{
  "vocab_size": 4096,
  "qk_norm": false,
  "dataset": "wikipedia_en"
}
MLP neurons of a small language model. Each row is named by its layer, matrix (down: output weights) and neuron, and shows model dimensions 0-191. Each number is 500 + 25 x the weight over its row's rms, rounded and kept within 0 to 999. Numbers have three digits each.
After each neuron's rows, "fires before" lists the tokens most often just after its 100 highest values on Wikipedia text that the model never trained on.

L2.down822:514484478553556525508492485456498465522490535511477482466497509464484505476480500464472479485473483506525552466471509511489449521465528549485516491469496461536526463489488482497469513508461490499526512470519510517504533498506519513513499529525473577470452513516481506558501547504476490481451507485538500495524474500512509501521529547456556472506502521492513465491475524535485498448480486509492477488496466457475454518490478469482465491533493537513562451478488507514501498505499507555548525463531496514521462512517468477505562512545471501509496509467505505459506443468502512522
fires before: "5", "8", "7", "1", "4", "3"

L2.down448:512532500487515536483483517490482506515477438476495525499494457497448494491503549536477498529479524519504469507529492476500497490533539515512503504439516480538500509522532480475540521496464471498506464506517481491521543481487532511509572474509480482548438517469524489483455525496507538498457526535483495494490504486512507552501410496511512503578455472491484528463517524473474493508514489502498492506530493501511482450442505509490552505492477517546504529500468480505488504506510449497491503490494507458477484528490474491480517529498509525503489502468498474491488518516515508481
fires before: "\n", "-", " the"

L11.down50:491508500493536531524460497473550479444505518471483519538523562476536506493504514519516511518444499482484498537498475453448512497531478501464523469512514529508470518480525484524558500490516486487522509498486482470500498467525509493536449465517531476481521511523530479515469520492512500491480448505518495471523468493497495517447504489503494511496472490476536499499480491495516496501480466483473472488507489490524524540495493466459501471517527502482495527510494479453480474559459512514523527487536510543444508517508542539514491490497521487477466536441493483471526512520496527480
fires before: ",", " be", " have", "0", "1", "4"

L2.down1376:501554481481523482489540515449510541469511531493501535488491482530472464537468473485459494528525452481537497420529488504543496516515503496516479518513467507494478480512524503475503528509487487529482508513535514554509518536519488489468492504420549540505513497502490486513485514486496503514497512531494459514500507466520483521476555484490447505535514488501445468476538489547484490497494518498506501530478467510498490497531449460484478496546525515492523523528498505529495496466523521496491526497478475518532458530498520478487510478498504523492563512524511511505509468464508532486
fires before: " ", ",", " of", "."

L11.down1425:558503485516478516469476480522504512502524491503526473523503478486497501488533516493505463495574516479502443469452499459498529506477481503488545508503516494543527509515514496501500490486456496481468535497522478492541525535453487525505512489521489505459480483487515455515486512502469448506511474485561466465460513524513526500526470485486500522515518485512512532467533561507538518488514491503487479491495503484531483540502511475487563511510479523475505531516507468493508530507518478480521489502474505504457531491522532497510523481502525495512499506476499485467516511501520520492
fires before: "1", "2", "3", "4", "8", "5"

L2.down324:499526546468493468564518493514550509486489476479500528513540456492479545522502482521531524513439502534510516508493493516461513532468553515519530447493501535483464482474473489480482504541509491487512501494486496488502534450473507476445501483444500531501501478491525539513515542504513517515485508482494494513493524458477489535509461519492474541505527515482520514481495509517439488455519512484518520476529476480514539493497477492502494498532534532520492487503524493517542495551482519516530493492481541512455498507490547468495505496527494498495522457492482452510510510524441521472
fires before: "\n", "ow", "-", " that", "ob", " the"

L2.down271:522539476507494510500469501518522525553501482506506495502486498509499451520566508485493532530514517469549468453496497528496495481469522472522502503510507389531467488502497481483522511503515499510516520519482473513483511524492475486451468510486497507470506482478533465456484488510530450519485479441504472493482492503499510487506485481479486524499472483519528580528495535524542478464491469465526536505465505449495493515518554476491515507526485502497473514525490468494483500528519516499486509459484521520541473498514480490502535481493484538485492514472512493446482485503485484499
fires before: "1", " /", "N", "2", "4"

L6.down909:512496527508461516505495523463445508519505519502471514552518480487510457476533484487512492505528512492493499482459479487546491501488497475485507524489481503495445512492495548534514512461515483515476469554468479529533465506465552485533476501456501489514514534513532487507510513474487514503521509487535508507513490512517485491483476548521482535506536498518510536467525508507454494481503523497453497517472476494475459458484449504477487499435504501512463484488474499483515475510524475471458508506504527485491496527476535523510474459487493487496510512476474493492508500522496487526
fires before: "2", "1", " |"

L6.down927:474477490515502471555487495512486479542513490485508541504509535490545495447530528506563473513505494519465535520526498504509538488487488483462498516500510511498486504472502507550505504482498481500506434486532459528552512499490465481487524501496478517482473493498531542499495469504470511486550478560502507505485482511449504552495538541522530487503498527531494468475492519508516477459464504570523474498488558516464499506432505493513488483514493472493499500498515524494562540506466476475498480504507551481481509469504487520466515484506473518478558482493505511490513485467503508468
fires before: "\n", " "

L8.down783:533512465473477501475474465517549516503477497501527476466465491518489501499489507482469510512485476494515541493524550540522483518477511461497498539521493509500496530461460542463551515494500444500522518502525543483464488509487487455561518513435502539526511473487488489508481492485531501524498487470463491511454503531523476511547488507501526549460479481478476495497506553499507493485478527505462452526486497470513460476516444470503506505530485436515509506536510523502508478472486521516512534511501507529446461471479504573487485484471500550505528508509481522512498495496515460483
fires before: " ", ",", ".", " against", "ision", " to"

L2.down199:496512485515493536501536490503542554503485527457488475503511500462546466498453490492495540508532470500530515514525506476483496492503508544500493494489527467545482449532488473456523470476537460492482512511499516491493475498546485470492500543470495487495555465488483474505511493459521482519504519485425522507483538505548507493504509563525511493482503538534499494486496502525485507463483511542523507487518500508484541506488528470505483504537527493544467503515488515516484522547498454511472502492501484515518493510453554486532504505515513456478487484466496522491464488539489496499
fires before: "-", "\n", "|"

L8.down13:499513523524494514511514501526506548525514487460502480477509491509474484515510489471502482526478507461512526554477502488479536467516533520488471466466538518531473503542512489509496493508522524471485506513493538507503519462525521484461477499475470482492512506550494498538476459484474529492491525512503431507485494474479453539498478467479532530525449499489529537490506484504508549477465514519483466484506498513464528482473515492488485466513521496561488501557510466498489460522490546512473503448489493493495543549443570511473536516562524506516497520458486491472510485498455531511
fires before: " ", "1", "2"

L11.down119:512534510518528518524497503471484495501471483466472543543510500536463485482497527504475521509491524496482466471473500504506490535463502514497460528530483494449456529532506509547540516525493492477470447502483500491508507502439498514498519481445514525520515535490517499454496489455484502480467533529541503507493516483522481503519452471495533510478517544483503520464498530458499480488516489518507505525533491456457500463482483518491552481463512507560483465506463446491459436499513468506506520495505474537510491488542540497512465494508484462503485495479453517461457489481467511522
fires before: "1", "2", "6", "7"

L11.down582:497522509462530467535522475519546466476462501493514493520471534479520475540498467492502441457517528518506486519503528520480490505520515489520525499536526495491523500515517454464517490524505491530495464489484500457536508447504545498446454502513509500516499504525528507545484445503492519464500500479493536498458491527486495511486495524491504505530498494515512458529483507508532574493520483516455491499522552493499489490514476455550500459505537472519504520569470515470488507550497533522497477484460495463495462505444510539507538484514507491479494471548541498465535501506457540499
fires before: "1", "2", "3", "7", ","

L2.down583:484500511531514494579464481530488487489465497485577535451500553469505474506521514471552471502504491485465538471524514538499504530489515503476493508489512496508546501516489505512464517484501495575536447508491457482479511501504558502484492511552479522543499479488492532509485519494483504524519516502489473442513504500497504537537486528500559528521536471498488492478497493484476488491479487523507477470516509496475502490497516521497479478524496505437508505470475501498512543488471448486457449500505507507479509484514490479466478509512505509479522484502514481553492463477511535445
fires before: "\n", " The", " ", " In"

L2.down1426:500515496524510518524482529489472495521515459480517498476526494510498476522515529525520509448493558505509493512470482501552517538497450533506500478527541498465500502517493510565500500487511522533502537523490512512497520519501486488491523500484538492506477515506477555487461508487502509506449481466504468530447508513530476485486500478506498498470449495482494455485480495432466497449488512530550492477529533527503528532503525496480482503471527480522474544502491515521532479524518536507497513452509492476492469512491542516464527446489480505557533504488529489503495515519470503532
fires before: "1", "2", " ", " he", "our", "\n"

L2.down245:510560511492480504505492495490509522503474507491496485520510500481492507522529508526499537477513503460522543546451482523494504547503469482443473455446502481499496514532520476554476511529511515511510539500481515512501455502438472487526504534500508471502454471511495487520514525512492510478491515491461499530482505468456468514485482509513462548511510523531506523512526529506464420459498555520497515486510501535515512522492460496513486485471456489515487452507509502501529494491493478478517442484523539459472557500540512454505529504520484524525528491481474527482520489493468487483
fires before: "\n", "-", "2", "\"", "1", "S"

L11.down179:529470493494497492518495508546514526549535501471485521505441485435523508448476515495555529529531542503494514496478529468466471493491500497507476506493487533498474461471540499512510475490525461477474489460498544496521493497508495513520506529491494499479430518509513458492463499459506509481544478525486464522505437448544509547530527504512516486478506503471480491539467479502491484493511536511518498506511455502491551509527490507548498479495498522503492509524547502491511514534489487520478493499476539500498506492501546530490512461493522502499472507506530480529513519497495550503
fires before: "9", "8", "6", "5", "7"

L11.down1222:461519475454465483469465500492538476514489485481489527519512461534462501517462475494492493522475509538530551473499481468537495483504497488480489482524476496489515513472529453484497492501494528501506428446538490477528509500473527490508524483512511528511495510487484484489459453504525500538498524472462462522497492550520541518504558496529531555488515521518504471507526460470544529499501461470489451498522491482537500505503498465533488498538506510482458509494519454474542481509495509531521503493519526481491463531496500505509473488515445448490484485479471482506488523488506539531
fires before: ",", "9", "1", "8"

L2.down270:506493541464525501528525465525549509507539515492482487499517562478518537516517504472479457526528498513485501530505548484503460525526495477525492487489483477537489520490447464473534499485499478479482504487532554494524510531513521482510493466478533494469525487474481486456479491499491428521469478541496499521493485505515488543494470457461512469501467489514541484481494495529494542471498531510475510529479482521509536544480499552512508490493471490547471529438502528485512495517440497455519556478501485466543515512513510514480430533517437499464534515440488473475524498473490485491
fires before: ".", " of", ",", "==", " and"

L11.down201:513487555474467514500481480482499475497492521481507502446494498453459482527496515463492503476526509478527565461491508495538443481531508538490465495451480517498525512503539456463514479464471471487488484500502476517460456510509504496517499493525511492510488533491514485481491476517458486514551498478523520496492513496533508526487489496491539514475465527499468469526520494496518490478486487471497534491512495484510507508543505495524458477538483527480570484522457535492488478469533526535519486485500519526527486469475519464510458493511459461522539476507497465490492515490491490528
fires before: "9", "8", "0", "1", " "

L2.down1443:513539499491485529475539507495525474524515524530492479528466528469492487490521525485516444514519496471515493506504511533446460494521509510570513499511479468491476503453478515532495465533495543524486488467476519522499496491525494478508430505499537528509499518479491504460493448462532487558477582518484509501467494502470469578513577494493496522470508549478465514456503515488532536511496514473517514488476479539505456512511514499492498506502508526443505488507524523536536530488490507502523521499522466489485477487448513507476502473500469481507498494512530517529469496490483528509
fires before: "\n", " by", " –", "N", "W"

L11.down570:529515500486453500498513493524540470474523478474474484462529509465465503489469488463461501483495500477484503506502497501515464507491538522537460507475527508540530460468494478524486520480540544518485432464480479511478471510525520448535465504515473520497514512554463508485483513488494498489492465514528475497486509498477510530522526453536468479459507537523518475520491464547538493440512542484490514479492506509490463510498504518490535488499493515473490415476472552485548484482507480510483523480503493470475488468524493520466483473493455493471495491505477502468465490448510548487
fires before: " |", "\n", ")", " of", ".", ","

L11.down252:497514503524532527494503493498506494505506495506541535464526561486510497542531460488545435544532509488514501504519493539490515505588464481467486532494495516487476523489514470498507579488462501506507433459515484513457519506511497509512519500514507514540517447444466564480526499504483499521510402491492502504528554515489505500500534509521526559523502544514508555521477517504536528490458508536507452479495522489486507480473524506500488492516451498445484478523482508472512501490506459482547496454472504509487524475514498465520489454516509501482533535535482491504515536516515519476
fires before: "\n", " "

L2.down107:480521505513522508516542558479506543481476492515505496542512491504530500526490485523465499471550530477521501507461497505495482500480527480476511489485509504513510509499510462475495487517497515465569474445478554512489459496494494525519487503507487489495464501515483542512501527510538489454519465486472511459489519441553471530488500508491528519508480490480476468442509477494461520502474496519498499470481495490486488525490432495486460482536499527476506483479545484474536499554473477528532497492514506488513527536484488446536499483488504509542473488541519527451488464528465492526
fires before: "|", "\n", "-"

L11.down381:496541509499502501551493483496457500468487507482507495510494539499503464511528542430533474468460490517478476496484512488500501493518477459494491493497497480529474564529479499479534489492517490537496434472507502493519513461491484487510547486551513467523488503484503511498453502514490532529513556503523468505442479513506510543458473504536541498487500520522496497482479518488490503514479506535518528508526533503460465480508520495482488489526492504500489474476498440507521530527464470513518505506499489480496553525507519488534485552470516518519459481503477496488516519514474485509
fires before: "\n", " He", " The", " She", " This", " It"

L11.down550:500489509535533500518482458482534518484504524509487475559461533508498536520505496507506491509473542509506471482514472505548469509485481527526467488497483495528508556520492487493494496533504497505479520481464478524493484474483492478473487476520543520514495506493486496464453504490493460484472491485435551479473537509483505538515495487500535499461517497489505510452489542479477492518497479529483531515507482483515481486476533524516519559457525496511515492536502491529502466509544434477495518554493542522496518539510483519486532527506521543522459499522513472500477491525465521474
fires before: "2", "1", " "

L6.down1004:510488493480512502543446499516492508500507442471580512486511483474470463488522499473572481512483513513481492517497518521491457492486490505492508503476473516452491523475469499516516500462474532486517484499496506490518506485526497493460545482506484540492483452534444490481512539539501495478471471519506484495514510494495525484502500504528475475500512442546541486479489501460523465522483529526527508520472535480488480520467455472535489499506479523496474474476508516509480551529536545525521497532516529477487494542502496464467482491540490534467497501497523505476533519494514535478
fires before: "\n", " ", " |", " aff"

L11.down1115:561494473489542474495504549542520530511503468487474505544503539500483484542476509489541513462490474486472545496524532495508467511491492521494495532524517482501513513510516487475501535513488502438521502478509520477532515503487474525508493531549475502525517490534505464454527519486486527516502521510495515526524490545479543508457517553522509461503508507490514482460521528531546497451488515490504493505488489469516501513492441450516498507470524493483461506444495485484483493562497496520528478493521485482511531507475546448523488452481502513485512532518489513501486512481499472509
fires before: "-", "|", "\n"

L11.down972:499508506513483502485522485495441545500499499499483499452530477561528507442490523482523510508477494485525523470502529537498496477468515492523504485442511472504520489510506524509486493487533465500509543500500521463489525500435492444529524486479487498489486512521448493436479462470451471490492504533531514521477494503522494508477491465480490520470531476485511509512454506475524504497491508510540508475476495506504497499538517480495548511462492505493483539463482459523461495566521510502466477494496459485509470497516514471519513522503524520483493508523531527495528452504530465485
fires before: "\n", ")", ",", ".", ")."

L11.down1061:504502484523452499492523510491480482483472522461446492494517475503526456463483508500560529484499483499526515486493495485484527497492556455455478555492508489496475493509497472499477474532494541497495520485505505496497522513565472510536485541507511529523495461475443473444499499469492508483460469500495493551526495547523499535460527508527490488480494495445520521489510510493506503485468488496510503475493515488483485486502485523516497518507496489531461506520536491489436526509521504522498506486548464488559539511518518449463535469513483476496556467504482491476504455520523467493
fires before: "\n"

L11.down1147:504502497515497499491492495495515527488514490539509498483505505525461464465490527457490529474458523484530523463527489484519498504498521500501499522507489512469450528484517487504515528539508478476486499503504488547498501457496511476506532529506445521469489526502512482490510463491518481522513504490532570512468518485516426489510479471516505535457516521482483490499501476553510470537536461492493484547530488534513524527481488492515525500451498512502518509515519487484508495527546517470459508507514503511466518563513522524517517529554515491508471516480489481523467506457458509521
fires before: "2", "3", "1"

L2.down174:549542509521516477470497495491507469490464470492492453521523514503466486411499518494513530534477488518464546502529474461470514491498530506507510504458479467464505497530512465475554464559510470506523517483488509493529501547509517501512473510528533487467512541479521559521516499494534510485470592481545520515510485495463469527468477487493494473508458506502504529501525516505501522465506487463499486475517480514492544489474498463436477522502512491505493549538484525543495478492501569510529500483511496536474499526503478494503530514512482495559501529520476540520558466470491480470
fires before: " ", " |", "|", " of", "s", "."

L11.down1467:506475508524453529491455513489524483512488488437522532505508473481496495520507530500527559498494497507502506505498516500492471493479501526558454489514481492507486516510518550534512507488517514441495505501494507457497491485492467509508509506445487504464496483536489491502491539496547493490488481473502512498531509495495520510469518535467513498507474544470529481489441494484515519512526503539532480493478451504502537557504519486515481507515515490516502541534583477509524510496513500541492531535495496482498511482541562493521563526487490529504472512484471455541521490524508505457
fires before: "9", "6", "8", "7"

L11.down1330:475536479476492479485517500497517538535490488509472500572501518525503472533515515530478495472473517482502473474477511505532517529538454451506529498516516527475492485533470517522517526477487476507506487475509437500513516516492480528512477510521499501514491471491527496489548484488510475469475399504535509507506526497517544449555516498488493506507482503524524479551511437480519519502470509469507550513506580531500511512502513501548509496480474491501510487502498542504523468519495504517503543532517494514493457508468481471460459500511504482549550502498507492526512527502487496478
fires before: "\n", " and", " |"

L8.down1014:518441481471484505500453483491533490487512553481515527496529476472517508533532521484466470519467501494483505480471523498536524484510486478455502506477472496451491498478517508538460504515476517481499517507510492509516481468523487469501504481496506532514521503520488460521458477493491525526533479487483519444525499535495535521543507526480533518506493527496517500509525501556507477492435519508500474477483535485481456501504509489496507505551524478526500504492469506481524493505475494489537474492543512524526488575508484522530468443484470557526523532532540522491493564464528533478
fires before: " of", ".", " in", " and", ",", " with"

L6.down79:524425539483506514455504506461559506517505500477491549520487449507529466543486516502484514500470522526516512499521479518512473497494548503513484530500484474508519479548515512462510488487480497511492452464496476536495567496485474517530496501503527489544484496480507526531510478494514485503528505473509518495537518465496531512457521516551502476550489495503493500477488549477494499523521491460522523500515529463512492496495481518495521512483466477486494496510504480459505466508481503501475480523429483521497494472518505511520550479495486502507500518481481509502504488480562518507
fires before: " ", "-", "\n"

L11.down123:462496471503498504490508506493527533517504481516456471466488482510506504517465512465449452490501521443510529456482497520457489506501472518532536518533493523538503492520463507497505513469485521454525441540521492481517511527484510494525492541480445527472532480478548516526469509491499464499459440525464477538495550551498453481517502474551524473508512519478538506489469515491520485492457522484501522477504528506503465519494477507517511523483498519514517462515505538500485514507499554484482468477493496472484469499483510542494518535490490463469495510492524485541485478518464471502
fires before: "1", "0", "2", "3"

L8.down542:459492487476474467502543505499521464510468542529500520501515480510490513479490549501500502506546506481485497516440539546484471494509489468511512514565520509476512487483509518491488502460467509528499491498519499496545494515508542441526517502507535472494492494469521511499472479542521478499523508484497493496502524504488485497509499546478460527509556530522519528507513523521470517488489480492492506459516497480531475480499493465513510457482523524500489462497510467482548511486525507526542452537505510569555492547523474506453500542496559547479479470496480498462560488541511522483
fires before: "1", "s", "2", "6", "as", "3"

L11.down1130:562503472503504532495464540523480458520449492473495489522490514534526495486517514469479524467481442455524497503467472476484546516472526480451534516418465467483485484492553501526486504490502543506539554527525509482496486488491505452518498529512453495483491508522489524483503482516491497532524487541515518442490537510506503506499478458482493456518459483489526501509495511526513501504509508477523530465492520464544475535439517523516538507494489512524486497490482455516483492485496506458532551498526436522452508499457419490476477492484476476519454456516515511518479511487531496523
fires before: " is", ")", " was", " (", "\n", " in"

L6.down1466:526515496529498477524449486454468488526531500463513480522527521506484530459503442443538528480441519487527503492473508466516504497506472514519492523534535476440542508552462469514497497510504478475504506507499437490504495510509490495478520508460550498508483477448533496519461486488514535493523472481525487492504509504543518503470534505509526497463470546521458500521484530471527471508494489532490546473514466442513500456493491444497499497535499509508474495499511489492489519505530474534517496518506476561532477523468497512475496478524521488518518479451493536497530445467511474523
fires before: "\\", "1", "k", "5", "2", "4"

L6.down1311:554500519493496489522507495484494490514508539504510494498476492488478448509520514456525507479562490566456482496456522517535472534535513488512471436520490506493482488499497529537524487534452476494481454458462507518518512526458489527491520501521471452523487518477483576493488532477511502518508518546520490509473499500540520524482472517532474526506507493562461542484542521501504524517513468466490500477521508423471466530519525542491517478506507525529509448488495484479502485510497491485468493518503503484529491472478553507461473523465507485492496525504530487490493505477451512500
fires before: "1", "2", "3"

L11.down533:554559490478470487536502518457518471530490487523496525527503521500528504495524541559517489467593519515511464542468514501492518523508524496497519487512511487494488499517520509569480514513533514485503492496464513457526544497504519520522502481502464501540473485505485466500488480451504494485502482507517488494501505514498525518520457471487480515520502515556522489477528562485512475509487472550458485544509509501525505491496491512504521474514489497490502518517512462537490549533509490506495474493463452490500514532502508521490498489526512507491428504496507534546494482475526528487
fires before: "1", "2", "3", "6", "0", "5"

L11.down466:489474489514514489523520500478517488511538490462520489514493462522490486473441502525506478523502519450489518540500488500473488520480487512530485519523519496499504511539486528489435505488489531481534421468531504524522496515513470506501487519481518529517480514506510481510500511511536466534514512479489490495462530541510512487468545520560509484464474495520526517498463477477526493464483441488491486497491492493512468488480510494525477472468461478552518496525492472513517486464539464518541474510502511503497461531509506518488538505503522523520532499486582457463525500469469537518
fires before: "2", "3", "1", "4", "6", "0"

L2.down1088:543518516478477520500474485539510493494503503502523515524439518490482502506517530498505539502485493442503492483508508491503475537473506516489468545460547506492473523518489488499514463514488485465499533504468461501491483548542500497477527484514491499522472487471497492474483495539499501483451450482542531511505452493575479529458511482537518483475494475514495501488524457499513459525501498473495513442513523499502504531439462459514524491507484527530473484498477520552495525526496525527514504471495511485511502516530476499485509485492473436514493467516500481498522471486467500511
fires before: "1", "2", "0"

L11.down737:464507484547470509555533495474516497469467507487409476498448491494483522488510458447519509501500518535495536527460530450546514500476552514484495542541460479495542545527543488471513534492535505527520511461495496531511495491526513479516476477476502490451504444505503480495482530494488518485489497489525511496512489489494476521446503481537507515516506542500517526502467525501547482452519457512534521517519499479544550498531515452490524482539509525499487447486556481497468507507493494499518492498439502476518504508533538509480487517503517480483522514524482511485507471528533508516
fires before: "\n", " |", " (", ";", ",", "ream"

L2.down210:492467555497443506546523503487493521503529514460492530506485496477480514530444559469512487512525537476521521495485550535549550469495529502484497503484513524521498454479529528495498500504504491484503407487457508503529467500486489487476502491541490474514518470526577454472492493510508518531458501484502533484516470483486470460481515471501498509483500493489486537499493556515478510507474517528492474492484422497492450511497525481497486517466486475506493526478476500503526500485554524499517483489529440503500515502511523519464539510498534488497511471502524482494544516522507507531
fires before: "1", "2", "3", "0"

L8.down6:525485491470441556484479533492509487482523529483505539515484542516441498555483509471541511517445543519433463521487527530459516527515475485482519483498476510488502503489484495552517525519454474470542502495473512496499508484517485484515489484524485528484535531506516493530516517527549468449488487545523475530451479543528516485491524490505537534460478468496497487522498517482485471513503482528461465528513500488528518492510493511507478522463496535511536467521486564493504516506537555534549549488519523502498455477456508519503504492499509504527496466532483446538516533481509490469
fires before: " |", "|"

L2.down356:503548452487464502494495528469514537506473464501548518512512493436496492566516510483489492486553533465447490535446462514488488520420482486496457477513509460493469469494532480498506506522476520454550490506484490479525514501483557472552532505482458526497450483491525473480471537495526501525515504494492512430483515487508485528503474521500510489509459534498509542472497507473515488494496554464577488484493506490499478517469465520499500462506517520515426495480519521503510552522489486525467489480492465492491519524479502501528512491528479494546446486514528522448480497521503442490
fires before: "-", "\n"

L2.down849:495496494465501512519502546504500539535484538460505547543483468509450481522499522473513518476468490530517542513475498518503529474471501477456487515495500502555477464508485528545472511552483495497544505476502539490510507447519493500503518488486523465459508491528504490470467512476505489483490509409464502529489557503458507552496495519480480499518517516500540510477508532497522509491474531511479507517519488503486492522471528495507491487474494505500490479515519520459463515471461491482500501479551535502496482522475482513495516528524463508529462521491522474480516560514506504484
fires before: "-", "\n", "\""

L11.down1507:469515501509516543480551467503501531543508462503508504484517473485488492518522521499514532523516510463505468498467533467531515468536494475472485476546505486492455498501469498525515473511481532492539488519494464501532509480517495514485560535489494540486503448513498564486468491511432477488485480540454471507546497506471463480474462544488480474485511500469512500494525488513508508492530484427510506480524507530468486474503508526486514500514506479504518532512463420482523491502484501518517500512515488540522499541514485476491484496495508494493478476521467519492484558484500513524
fires before: " with", " to", ",", "s", " between"

L2.down44:498493471497479544510542494500456473533515527493507503552515543471516476494486513488520497470484494475496528518506473522489473498486509502492483490499537493512518502498488490514518501481481510501493552470453521512465460542491462539540508459479475497500514479514487526519487522482477508515485513477510507496524513470498465510490467520512494495478463499508472494523521491492481476470481501508506476465500489506518499514522488485494546493483536528503502499486522503495482523434527533500502453480474499456525554538506452477521501465534525491488488477493527458452514517478489533455
fires before: "\n", "-", "|", "S", "="

L8.down326:497488489485472460488479484487522522477511527486479516478487487519539506484479497476485454457541527517507510500463565458491492489495492486494458492464464530501513463481534475476487502494480513522516490481479492475478497482520479458487471498480455493531492547501494512539437459535473478492521486552480480490535544487506501500536478512536540502513476545521490462525500508467458503503485476428489505536504479522476510477494533461506510526506493493486540505505510498524528494532495496488545501478501539563472487501511491505543528502511502547482483484508508469504494487487502509493
fires before: " |", " ", "8", ",", "1", "6"

L8.down404:504574516520510502519515534498488506507495506498484500535482530525474495499509505533542477518459479497485469485494534532491469497487478562485531541507478459525487515514459477496474492489460467443457531482525471509499479501465501496511519495480509488525521501487444505527459507496476507491516524523512489455531512515539467519509507446506540528486462487479519475509492528470532474479514495501480489489510500514480525445542519531519552465514474531528481529462495519479510480500535515529499517445509495484559507465454503527504466478533530517530488509495495511522522519520511511477
fires before: " |", "m", "ome", "″", "6"

L11.down958:474519506484511482478513469542518523461487496473470467476501516501520468558530478495519515528499526475489506513485496483479493489528492503505493480517505514496493499533473536480554514486490552502505489481481519518489505449476542486487480491544479495476509497523512547530475504532493508492497504513508499473504528515473510518522510493512504547534457502493508509514492429505515534437490526492485463470473501496502503486470510515505514489474487539442551497541518520481498498540451512505513524470516447505478513506516480446502489516496467504511497483552497516509518516507503503509
fires before: "1", " ", "0", "2"

L11.down1072:534512464526526530516501543521456495511510536487467486519532469494523473447520472464526469489477464546554489472485479539516519467488487497493507483467500481490476507515552495511446539507504507498520497501510527506491504472525504470498501500472534497496470554472477489485519487464536525521537478515492514504503489551503507519495479519502490496508525475532519475508507558493506524474512547466542483470496517464507480485512491521506562465507504509481521501505502506515488545509462531528521542491480500520457496470528524478533502478507489459475494524481493473512532547483488513504
fires before: " |", " ", " (", "\n", " /", " was"

L6.down570:478490501477473481538492524524498526483455470475539512520486514465532503448502504482561446504492492485459514456554515504517450486514522477492468494470500516486525486490490495544514517475495508516524473444539490494516492496490493525471524473510506532501482451529494495505514499503488493509495472460516496513480502492474500500514530527521465457538486493508504532491498541491504498482461493539523509475484502490492504492446493528540503493554460467516481483461484476518483552478532481479565485483540531492477510536479494472489465478433479477457476495514481523500504483499521502504
fires before: "\n", " "

L11.down145:540520531477451492547480515509485504502515509474514504495512486499517507461515541490482488489580484511536442460468509534554480513516493446480496514426503491506464527524528459522488506495468522502510509480519487495555483515465527479492525464488483528503481477495498481502495512480492470512559474508497533465534511521516484532506490497534503492497497524498510543498523533477480463489517476512485523483504519491543502454509532512506503493476470521499536494514437461482552543518508490493464466506449475470512494496464526460493502504581550482542454520485548531509504441487487483528
fires before: " |", "2", "1"

L11.down1349:497509548476507529499496513465541474489499474501469498448519485528473514500502496512570507543514501541510475502500539468490475497500524515501484489519483487486495495497469539511507457504442498506521470522498485526471493458524525515509525532485539523455537456520486479457495530505467463464466492488487468485503490486489465486471469492509500502529475475496509506533534509559527530487548486488487526461473462514487491531526459535514563511504520508527529533526557489507532459458472470512489483527534509507490514534505455449498524480468524475489457535478472470552510550464488522483
fires before: " with", " in", " to", "ions", "ed", "ion"